MLP neurons of a small language model. Each row is named by its layer, matrix (gate and up: input weights) and neuron, and shows model dimensions 512-639. Each number is 500 + 25 x the weight over its row's rms, rounded and kept within 0 to 999. Numbers have three digits each. A neuron's up and down rows have the sign that makes its largest values positive.
A block is one neuron, or neurons of one layer that tend to fire together. After each block is what it responds to, as a language model described it from the Wikipedia text at the highest values.

L5.gate9:534479498501476502508531558493494528510552485496469501494521481520526553519513443481510467492522500516498519470489502460516480485528541503530486489497482472458481481516485506477511523465482445457512480461542534522451501495517490519486497512505465457493484499500515472480493532499548432501473507497505520490504544551488513528513477537539479503528503519489481488452500497485484474463457
L5.up9:505498492431489486572517498476509493471477495497511514465475503478484492467460516545513474494518525467506526482472480542502471487504473516461488502509497458488494508536506477490472496500455545485535489515530534530529510499528515510495497467500467480515508512521513512511423500530515494504523506484502548488505543486446413480505472483483490480491500515479465552536498498495521460533506
L5.gate356:535544500472484552485518509536521475508495515500462472492518497495500488508507525476516501533500508534503535518485493568510527558477557518531465493472498490527539495471484523474494505513464519490543484500501520492507503490487491560484498490517463524528507525527488506482507485526511518501513476524480535478507487436505528503428533449504495552472478500523544526545564506467489508466535
L5.up356:478502494499498459488500526488469482498499482494485458518502485522517453460476463527516518533526485487482550506493478476505520456504575508478504510486498494506536505497479505528492483511507479522516505531526549550537542537504462502499526520462515522530526496512491511503476534490481518501542503540555525523520456489519522517515536445495517505495460556490487536493464491503434522523487
L5.gate451:491498488496513508489493510457511503523453510502484511464462455500510536547511491502532520523509507465474465502488477475473525521488536559523505463537499504472471504443481481517505562480478509468499479503508515520514479499543482482477505500505487504488504477551520518430482499506550495451521558464517499471513504487539484496509532534574486500503467535468496497492506500493496494518486
L5.up451:494509508522511476510501463480488481517464427452510523460508502483507491486476492470548486484498516549484529497504512484505542518489491484506487500513459488520497487503508497494497483447495500466493513510533502530532499509531489479469492492514511482554487486531545561506457499533525494522479511502527449516525505501514486497518501445510489473462527506484515468525496495473486450452507
L5.gate1402:541503531455509468479502451490506530498485467495520469493519471510530452518463450484484496549494512540536530508479504413461499455473477455503490475472494489485523520504426474503479483501458417507485509488516494480482519490519563487493506524471526495510456538510499496451504497520510508493519507514545484488514540468475483504488494493507472504507508476527482496489477540496460518511516
L5.up1402:518524505525459507537525506500514465537484528573495493496528526507521488478547458557501509471445538510494497473483505452526482500484521487505485492497491496513469498479486491491462483465475448491537478473516476553505492521508477483490502532481494525489478465498464495453486498474559529481494513488539490494500515519483496522476522506447483508512524465469516459484482505500504488504541
L5.gate1443:498489460466504500505556479460501496460504531476568463453503454540507513557494522455528489478485517496498502560512524490485531490516551531468489501508504509457491519518454483481447467501484442500503486485484454471501503525517473518495520481496474494482492496469500520466475519536526498487534466507489480473494540516519465485481501480512541505534442501531538515456478467523506461530509
L5.up1443:496473483535520493494487475432528502485491475513513528489473525503539514496458518525475482532543505482495482494497494496496498529491522512499485503505501511475499462450543501500500515486509485497499537513540473493508519512512484510473503517470506504517480477535507511452465500487528476517528485547526506501501480516492492516502528497495522482460510484504498488490513520485490479525486
L5.gate1606:507490509497498519523483550504462494540491477537532467486524516458499492542459519491498443530480480545507516520536466496439466460474528517510466469524550494509483532482510505510509518465480447456519476530481475510496508523544487502482535489456438516480478522496545493497454479504481502474509523478544495492521502514507460504476526533515460550498520484490468462459536490497525478502473
L5.up1606:488538490539471483574483466509527514514500526476477527497510519477544490502501480513505479512513490509495513492507464514460523499484502518459518489509497468544522507496538481508465487489492472527519534511502473526542490439538497490476499489480482510492506491544511505479515489509547511503512518442508471524511524464512502498500478477507477507491515541479483518533535477443511487499542
L5.gate2021:510514486489500529495524450509520500529506464492519516491507465469499478509487460510480509525465501512514480533522511502530468476539472499469484506509514510498545521460520476493530487478478500522486507500488534513485543530529493521515439455536518524513501494504476500494525482529439503493492508514502537522505508493467486437521491467507537513480537530482508497504432514545517500550515
L5.up2021:481474514569462491497505488486507531447552554490520491489476542424484515491485500531539522529515537536501508472484487529468481513514561508503517469535473530502522445482490500513493522496540481479467510494517505515475470498477527514511524511498429500497512516485449518517522498468487504488534514486511488472532499473526538489449479474493473428501495531441469494468481487490509518500504
L5.gate2710:529509503472465478518516540499489480495491516500496518496469503468510523488519463487531464459482523525510495552465487501513521464502499500490443520498442494488494513498477516484494498469520503439471495513509499515536448481466483539498533486484470505504475474453543507515525486455518493494492488479520507524545463474513487495502484502515529475533469512516503495505454455494492479504528
L5.up2710:470502503519465491536547520471483487481505483501512488534497518488542510482517487510510484523497465537489495506508464479480465508520506549469475514510535498519532548488521466527545505484494499509483505514486493556556504492430479510491526499493415483462484470520551519495507490534513520523518546498471502522505468540508481517468537514536514478464504474476485502518471506449497490517469
Description: Career-verb complement slots

L2.gate121:489509493479506487437452496502499534469541503515532521509463505531515470495517524508489468506517559489547520488519471517497461515471530537524521519494493505464503540507490510506525461512504459525502478519507503472549470475475487548488499475499490500495504505512532514469494505520480481522504507529505577519516466523500487546496498515534522517485489503495477511483510503489488508442523
L2.up121:442522474468498502503478497519495521473502496524499509479496508498475481470528503501503505442551464516527489473475475530450500517493504515524499483517468493467508511470539516516533499482539475538463483475491495519504535473480496518490478523523442477557467520554511461476524479532491489487500504487485474450525496516474445531488503500483498454541501524475448483526505454484493512514486
L2.gate1505:524485489462500493533465507543497530493484509552493484467473539508476476526485482484507499503524494500553502490503469490434460529501539498526504511480500433518458490482471496506526500513532533506517482495493495532531522501492539545443484514503469478509459550568510463509506507502458455505490511434471512498461470504461482499516502480452474520560515496437504502520524447465478515498545
L2.up1505:460517471476525479497488516452512502493505497514544514491439495495502498487487513515498504502526505540535514477489493529504502492466482499480513487566544507455475534508508516510520471505478503539541484515511476502524512526497505515506559506531470521499504483493486474573487485489481488505475515517488508519539485538512458542480521474533496509482470549496462446477492523495504513441525
L2.gate2724:491496498529485519499523515511504514536509512556491504478489516544495494516485514489516535499509504498503492505506480533462469532468505481521511484483495520464528514489496511498484496494510487543447530516493505498544516476489538482484444484510504456510470489539482483525509541529493498531486508504488509478532489540504477547497531524486463528510465513476457565461503462466497528489485
L2.up2724:489489524487516504475499478517526505508509454523505527484475505513524466555535494507526500485494494489520555467540506501473483500486486506500511501505465510484541500503481534533503511497490488528458522498549553511513486436503528503518489485463536511495467470483517507500553516573510487548496516558473553516497502516541447495537488519497507536515497515505422496460501518466468526465477
L2.gate3005:452536559466483523477516503537526453516517505505515451512523485526458471527543473498545507471507474523510499502449462499497490503485503534513500484532532476483465462461497458517517512458491501519461506504537512497517504519502490536497504503534517490489483474521451469476501481535508512552500537465469520501500474502491475489485501521497519514512484505515499522477548465470464507497504
L2.up3005:503469506513501527450494490548477472488503505531490472498505534520485465511500473523514489480526532514538493507481477531491482494530477497484499489511463468495467511513530488504503480489456509532485505508507472511492477488505504541518474475511521497492516475548495495474502504508515514493505540459510470519473468486531495495513477490491503495495554514470491448504512457497474519488465
Description: Role nouns before names

L3.gate250:539500461504502522489441489511503468479450481515527517473490508465522503515513502452488502497528518500558530507498543492485512490468472539491535463459455475463517472482491462532486479518512406513456499482514546462499455501500494482435495492463471507498494541510522530520480516517490479487493529456503497494526503469494516469475500467493477497524494527493519489532501487500494495504535
L3.up250:474531517470511534465472492476457500527542549546497479453504490471501504495512504468470506543500515482488479496516478503503521467530510509501509522508480472519495526509494519493540467495494501488478504461471513512469504504514518499498518499462504530510461464528513511492512518535501529474515515483490492524462486504538516520466509533515522511531486467523514503509492467503519551508524
L3.gate1285:459500479488506520470501503520514499512453504496462572503457446496511489505520487479514452543500488494520444511488495484498508529511537510525484502439532489455484520515501468514484490494465537461482500509558514474517488514457522480451528498546525515488489534466516514515531515498494490488457504478477546514494558558479522506540527488500502483468528499481495521482503477482490481482507
L3.up1285:557499499527522532496480502513514489496484515478459532541532497484473516523540507474498478505495529505524467537477534480452508535516504497516496484432522511511506500538478507486475454487509510456509526526543463518449479538470508489463501500471496486523522522521478504465514508510471488491494485512517503523502471558475517485509512510520512464487499500466491482508473497530493459486502
Description: Word-initial "in" pieces

L5.gate252:523480521451480499529465501509536521541498529523495486526499492480507490514519505533479539528498463537523503493516498506501531452536505493521504528508484521496477481530532515490464509493491492512480505499468526487489521484498505474497479480476477541481504494512510486520514489497497469527411487499508527509513456506517504581539507495465505482563500495509401482494492502481486513462507
L5.up252:502478509530526522506483515505469529449555474467474534494474490492470474468527494494489490525520535513575469495551474497524517492527479473484512497488522516480492505527501543510526504494543468490449511511506480506503492479522463500487489494451470489508479546449498447520515484497524519461521499489508514495493499501484450499512533480530492509496437460519457513512435465493489532505501
L5.gate277:504547453511486533550497492481498477498521513475480472480488451552484540524507488492504463499545480511481543529459460480509509506500528474503469493534512504492535508507473468547502491523510477470452533482516517482480500468511518473490528473510517526489466483495506474498530494511540517498507523491470503529499538484487480474473462501518511482468504580460498490515487499504506401487490
L5.up277:499496506485511488502477518509511480522480548519491506479439511508468468517489532487522529509556519496493546473478503532510503527537484482463490526500529527484464536478512564461447513508552441507499470518512484474482481493501499485476496490495497475490513476504506488494520450540448470511473525528507497569469513497459478500502485469462510519470500509531507550494488549477516523500479
L5.gate583:507454547498545449545524486490534506494475498509525531510469501492497509484505502555504529511489456533501512517537509533498504520492537487473469474485501512513538517517493480465498510529551495460460517506486550494484454525486499504500468528490526483476535558466493494531454512519510483497547493471492509541523486541495543465501515492523495503505482521452525487493492534484477466503519
L5.up583:511467511462500456521521465515511495486485522483481519514495510533522509491511504506505488506541509496473526529531530521464481503512500542494481529533481512494457518489470516465542538521456513474517486522494500487499511488481506498496516524507474507511535500522508520491519533488494550520539478530526500505502526498496530451491545509514502475477505496483529477518503471501506517479522
L5.gate1192:507499497464511494489523527506486518528533482449474529473490530493475459487498510500472467473550534491517482479517540517547482517496523518493505515507513504502470497540480502517503489536470523524492475552495545497476490506463494499538477490537535509529534536502481471536474539541504516472519559549533539494523469495516531498482545514508505479573491480501497525501478515522473539491495
L5.up1192:460480455471510516485518512489525527476487522468478474470501513477498514493553488517511502516505487496511504474470504521516518537529483483500510468462450504479510524499542537518531502491517511503483500506487491527511465552462515480511526469517503458491503517519481490494500496536501504509477514514506516519520521522472508505503493528487518533513484472469473517511489466533470551519455
L5.gate1564:517446473532524490462514503488477532507492509485524494484455500491511492510476502480492511484543462528476506497544522503502453542483505477500518498521514501493478514555489487553489491475510500551506525517488497481513458453532506513469504480479522490513476521532457521527488458558485499520516515497504507516527491527510495510544483540507474521512490517493497509514466493524527521511518
L5.up1564:533552499482503490483483524457514508509540526481495479510521506529487484518454511498502504471468517493446451449525508523484479472499490482468524492495529453508463526516483489479522507507514513543474489497537457487510469514546511506519473524486489476505474500509539496519549485488488534521500491499508519532507509544480517512507485473476504489539488517485489532491503482511524488494520
L5.gate1613:518504477517475526510471536520482488492503529508493497460463496525492492534470484487517528538512521529499466501534497481500522472470496408509488481485485521505490492476500531491503495504495471502499547475506513500503480475559467548494489493505514517499477534496445484479495502512484485538484475519524532505487484512489451481522529500552497461508465536500483497515513468497470480499517
L5.up1613:479517514522522504522528527562503513463462542518509485518488452516465491493459467553493518474499521512402480489506493509491508512519519475546480491454495513506492515479438511473510476480496512475522509504496475483447524504517539500466522534499483461494524497500458504476491523494527545507508516489522525490493523474521522494475514489573521475471487495544516482488533486504541486523516
L5.gate1761:533484515486470486505453532477543520504540514527493514498461491492520501526522449520500526509489529518481524511501485502501494490468522526525495514537513535490494474501470460478471531487479532505473528510460503538504498519498498530503496502478494528498492484520496563482491499492464474476511511500476503472513535527484534494538512525534477480504509534485481491541518539515492502493481
L5.up1761:526479533498513528490531491506512462499520538527511522474518473526526515455511495500505467507495525464476512467505536491544519518485524493499484514492531484510515504502427481506503511515521497490524504487475506492490503484523513517544568441470540515502502528506516516510515518510541534525508555483513531508497519496528509486504519496478502518480500521486503537503523536471468491499521
L5.gate2077:495478470507487524518485550451532520505508535510537499533511503533441506517468486500488500527480469488518526554503558505539563503532520467500502537492463491463455512470500524483472487515501522477465499484489511525482515474498501520502469486542514491480501514438488475495468553498487472476506523455522470485488521516489517528493501515495499530520504495503502420475466509483501482513487
L5.up2077:456546519478507497485536483483515494479509538441497472491487479490506494471475533517519485531465491473478498483453474528507485497512511485500492504491447509488506506494503520489509440535478535471504461499512493500524543539489502512455484495493521500548499516513436501463511477514476510563526495511517520495481501498525521504530510477454514508505534541507465478477486476475483435497522
Description: Preposition "in" tokens

L2.gate649:509493498487494508509477547476477553484506523501488496481496500475487467515525508465553481536485513501489490510532513521561514515533510496498508476508493519468455524471505565464514490500450477482488526515502510514513524520514486498508510487503535448483502531505459517528480532497465481500506503536519539500520512517534506506476491509525491510502544463538520509497486491487524464550527
L2.up649:480507503528473541524458501540463468498509472513458515471516509515513513507517496510513504523497523502517542531501467468500539491528508518493473485503508505498521462507486494491503486491505512543522476520464503467504540477505471458494535519498475481449491478495531496504463486482525503483543487539491498501514513515464492512509506504531563447465487551496500498467480460462492481513494
L2.gate2902:502537504517469537491496543532534448524541513533449493500490494500495495466510495477467530601493476475561471500526506496515502539490475501504504497521538505472499466494498527541478492514463494474472460501508506509483494482466526496506507507525519480480513537469513469491468446466514484470568534508461534512507539498465496473519497457496520523497490548501520495502482472455518515475494
L2.up2902:513525485509525502541476501484483489495463505468509510498439465500490517497479501505541521506519519523542514453572501538509527509516483488492490479516494511505517478524524504463493478536508508471516545486488501489492530479485491480528544514503489489496497502501491520458535514519525497508507495561503513514489496552465535483490495493505495491480505486502460455508475481522464507470515
L2.gate2991:488526504496528510445492492497512516489470481507495482476510462544522491499516519504526456555516544510473466509512573501511484500519516480531496498484549490495504508503485543487547505468458497540502505496508515475452492505456548521482496484518439544455480483481471454476489508505511465510510513472517556478512522509479486540481511456495461508519499520506491510516482506484488495500507
L2.up2991:518469486484567523446487463490505522527475510497510519456520485450504507567526470510538511489515450512492527550487530491513496516537494459509523501514489478505471463527528473526520501495471478512500521490535498515540529535467456509495492511481481510531519527515511499460488475506513476473543478516543501489494514500498493491522510464510463458487523536502480483453484542511474527538493
L2.gate3040:503505535481474504516446545446503522507466493512483501467479498468545496516502519460494497533481529490533479497478524492531492509514530489456481511500512510531465495504470489522527504502496505490525481494511483488592494500518518478506540459527484510470484493490525490466536515485530485526528526497479483515450535485496491481472452494523523504489501505500473488505519482500514451510509
L2.up3040:471529522578529502472501482500488491494544529530525501537481444530546475503506501531538456567531499501527467466507516501521523460524523520527543510501495509495536501548480495469490490511469509504504536497503533480488468496483488524515537505483491472499476512503507469524459478515483518469475523506499524536497514473510543495487467488465459479420500534511489506474501484486539502514460
Description: Quantifiers and subject auxiliaries

L2.gate1290:503551522482474477509560534519490542501561515468501487480458510509503485470530499487534472460507501519529482488500425504464469472514521505526500471493515486496534457489513504519502491528523507553471480504486495487499508506484494571502536477520501560444463535492509555486531501486489504532503517482475572490470534481481496472458466516515507538494491452504453532470495497516506519491504
L2.up1290:442514499475473470477510488502511496511495491448531468504494480507518520524516510511506517495570456467468511525511486492526439461525498568493473537476481490504468464457515566505490475492521487509489476514480512550476475529489494496512516521447511508465481495500511505525529523482509501537509494505521529552523505478534442512547483438492523544521479504473533521488468514496491502518498
L2.gate2139:489463493547539474511502493480498499512534470494519524521530486543489488513502553468511548509518484492485497503488479462477538514508486478501494488464468492476461483516490449490414488501518476470505533537480546484493482486498499486499478458469491485472493516469493467473490489536513515551533518529513528553512553526473514502526503456473496508487456485485489475472512502507501489508537
L2.up2139:455495542485478534464499477506504514466468473466537463510502483497493546493527521443527521496475511537491550547483481516499496504501490544498478450504480503512467483490555531500549516523492457514523550497518493534501504537534500531490523479522547475452473511541499519479550543473496480496518480485493532506509499484524506517462518535515523504539551511544464538524498496494503502485483
L2.gate2377:493549509487489520479503490514486545474561446446510477492504475483518503493502559527521505488491513484511514446511465464508507464536492557513500500461510499458485503470528513490477519443491525516490581473488497436545510507502494516465500515486508435481491516527529462513488523514471451503521513496515466531486484465514492495502470477483501486566494545528503535509491499512472525485524
L2.up2377:494494482461478521507505424516490492494513506447515521537490478428481500504493491514494503470523535458500515489489491500493524478500513493500508512488464476506499499541482504507467517485496497497493517496485505523481488451519466516526507495483500488496536476537520505530524491493485476449525488495481519496495496493559512500528462473503478485509499477448484541561488478498470477540490
L2.gate2500:491524509480512537505459511526511506522492496455496513478444491482489494551512488513526467466492469492540505536528449531511525521502490489485484525487498481482503509457503439508496505498482459487487575507507515457529544501504493465509487473506505448475486495454514516467464490508499490513482506499482525513509495515472473517517532501534505494519490528561516488490496530483480492478496
L2.up2500:518484503534482492450508498542507510509460463460466462480478493510484492533477531486533507514534508493486466504530526485494484521504485504499520471472466499514503569520481489474533508507487497480520551482484480521504499516512494500483461443481506520525524504488469475486500511531487533437498486487459502480521466516505506460482465491505482491515499483456516510531452479527480512440481
Description: Sentence-opening prepositions

L5.gate343:521474483538503510465456500470503494485513474535470514456471500525540420502490482472498488522484511538485480511572474517508475509498478514516538513534519467465513479525486517458521521472480499494461507463549514495550509519552501505487446503509500458443482510475548469503540504517479526517478539503466541510522487466510507497491509502504528499523453539494508446530466455446508499488507
L5.up343:528529497520533505500496498511505478515537477514483493507521474499475487500506510531504504511491527523509524487537508503474472481473543540491525512525510502527499497536509531468514512447467502474486565503526516487498531522475482531461456490498550478489461509507474472487554492484512551463479504478445523467471510500481489503542496495538478483528466518484536488473530492543465498510467
L5.gate438:536456508512512469513461472539509462481514470479505497438481534523531507532476485515526498486461515499522517493531479483516533539454506528549497527470494502496497504517476510494498443535487485502514556472469491474560556502504487452508491496514511496443471531541519494493505534508499488487493494458464501518523554469480508529468508504510493493506504479490479465467490516482490544497544
L5.up438:462508454424531525470461541452497476473493494520491561500447503509490507503504519511495498525513508487523475486508494511461500521507507475527519491479472464515477525500514507496452494508509447479512474472486512504509456522484486510512462513512458491525536449497516534494582490505505525524497494499492497506459510485525475538518496440470494488529456479458457514471464515534464519482472
L5.gate613:535500510488481492496507484455524523460531498492522517501500485559465484519513517513510465489515500507520481475524486531505522540510513484510550480504491480490493515478518519512497495468457516539453500557470563494543488500495515518462472516599482490457500458493520510533466502494492532496499511546468515524472534465498503530483496481521488537531542543510458474511497499520489524515436
L5.up613:486508476471471490477497504519499471569482458472515483524485476494534468558472474520474507517480495528540500472512500492507498531508503502500470531507529525489522476512483477482509505507475522471477502504530491470477511548501504510517479517486470466494475512557533474522535497495518487502523509486463490489503524489455479460479504526496526507534511492488498467458486502486486496476478
L5.gate1463:489517520479479518481492487499495539458501459464497495482495498495508532508516508523485492493521502490497491467488499479520504502514469520485504474523461529508522513461479482466483503530486516505524532509455535481522447512503489442480523487537480509494489491532534484474486514511585481549479511486499506537509538523459525493486515487479489485499479516524505466463477510483477532500500
L5.up1463:467504500477514507517488470493489493502510480501536552498483533501512513523508515470499535456485503510513513486532489494475496550490530520551464493531518504529519507486521500497475518514522499474514498511504525547562493452522487500524487509508487497479486517489497468478539476493546455501510484479491512499454487463499506447477511503485479505485494513518450493516522465518518479479472
L5.gate1912:514531521527502479504508514480527534514533500534480506513503477524517525459498461517496484551479550500475510522496503497512519539495501511495528504456482510515506500494516500505459469514495512514485501489495515495488468492550480466474530494505483481491487475481540498479506542536502518496480487526514519540525501503483481478505524480568508508488509471555472469520456495500470524505523
L5.up1912:511519464515449517509469476495457469493510529478464481504529490487488508531519542497483493457510497531530471507493502499453456470510503549488515506545494514519503512540475504495485490497500490522539477507514512546500533537482460503512533446552483497468484496488504483530475536489471475522513526467499518510457483489470492471471519466471483495507540493497493559480478504503532445495469
L5.gate2213:559518504523518502468461504503468523491535519468509526453469525527520429494448450494532488503529513488515495463517490476559475508557527503517521515548508524468522499502481476510461468497474519515493524506487512469503539552499493502483452503501506547451484537474496503516478502513531547538494530478491521518494492487479481480494502485475503552560478475528490476452499505507518496511481
L5.up2213:502504540490531505485482480521506542532493563504493517474492496498539480488475466488471485523492474541470530522525488504507483470498521487509498545587519533503470507472492472511455486495509483506484489536543535503514495497535533501494438504506468482514505475524509487484536527518503483531501475475477493538468507474503482489477555551476506501517491503559490454491462504487497489456494
L5.gate2520:529473522468492499514484485488502460493541486503509504479429505515512457530500489515522493462472465525533498451517469508480514535485512546581502506544493473458500513539513514505492499486501486494512570505461536479541474479533511499516477504523510466458516501506531494521545516549517522504518517461497511517529486470507460505488494505522500531517479531472466482460509487506465538432460
L5.up2520:500540501473468484491472471513479468495440552514485524533501455524437518493512491492493490439503526551533529515501445481478524486491537518511472496527465471502498462519506496503482484519515520539524510490484474491494509521504497498509514506519463502484530503490455469469525474490498493517500491449486488450481517492529500544514487511484520504483460506489531494496528432485517475539514
L5.gate2936:518503520474474500451518500475453490481504459541497516511484494523483467482507474510520456468511552532529499490489476494465485517471500510518485486508443506462478475446509504502494460485504492509488539489507475499528509494492514517459504477528447512505468456472485485530518498494519477508520542481506536533507521498460472539457502481475481496517506500502462485506501510521497501465499
L5.up2936:519540528539472469470471484486516518491545469489502483520440451545479511555520453514492504501483493534510522491527513514487501492480512528546496528528499510475535455461493500518503538457498483525482555517518560519553489467540494547515533505508510509448538514538512491449468495526524461460525577454547509517458510478494477499499477498513499502485500539489507501521495522532489517496527
Description: Role or title nouns

L3.gate1101:436473529476487512460515464503489495492495486486502459474469501515525499569536491481509488504471476531513469539474485517503494497432497503485478481503497486496530510457531541490501534484453434528489507532486541538503505491531481523511464473503484488493495505513520476479526548518508499491503495517518538519501451498505512537491521497510484526526496530480463545508491488492510529524497
L3.up1101:517481479522497516511498468474489539519576464476504492448506504531585449536500494476536514490524546521512445464544563513522465488521477476506490506511491492450536533523508487508493490496524484509512505477480524488498492483520481553478488523519487526474527507497472525485481511538476520491564543505488542508519474458524534499497505515504504511544518491479475515497505496527473475485441
L3.gate1538:532532503472477503428505519476525555533494469513529463446491452510523498527468432492530523481520508502473484488500521526522492489498520517491487516519484522513506476470467514489513516485483425478494498504520507458491520482502488506508522524520496478492490540509527490476486501517497505490503475511471498534507535487485522504492496477501525466485531476497506529502494531487480518513483
L3.up1538:542552514523489531472508575509517516444455496505477453495486513540523447512485506535493508480487520513512530496483500490537523503504513522514499479504458531488546515476527518482501488472499512480452512511476565517498500478505563491501529510482480525488469503519462466473482541513515518482489478511422519481504465521528518507474485515508479508509494532520493538496483519455533532514524
Description: Leadership role titles

L3.gate125:501565525454462514484486534509483481510480497503540508491475526507505506465475461483468540522504489498486504524506463515519478538469429491548505498499478537483515483499508488496499494484469508553525508515535509496529510467510456471489531521525464507459484508494500501457528478538450491515515507498520502533485489518478522490458516512486489479515496540498500493472523493506495517519503
L3.up125:545501486465450480497484499511530542466481500511540529476497533538510494512473541481518535528524465473489511519533483592523485505534489491456501466454510500511510528536496550471494531508434471499502525481502550515529490505518482497511482489477495472486499479485499505510478502476521497520527517502482477527494495525467478495516498473509505514494480542459507441463493506477479496534550
L3.gate704:490493500493514477464472445491527453483503504456471510489495477501466495475521504516564501533517515488493484524484485495522484521470495478515481456588523505482484513445527481522501496505487499528517484491485492539490512495508508499456484467473499486508462488494515479480484521528521519493540471505473495521519489480516552538537482491563514496553488514520482487427499448472542531499541
L3.up704:512503512512505537488479527496507496503536516530519488450495543490480535527459480523535527478525497547512499499504485510513546467487518525538514515525531505545549522525491457481509515478497486525531465535501536525551529526498493496512500518509498475515496451519518505472502522505545521513466502455501492491521478515526490480472504503477468489532495474487501483474492510522459533515517
Description: Temporal duration after "after"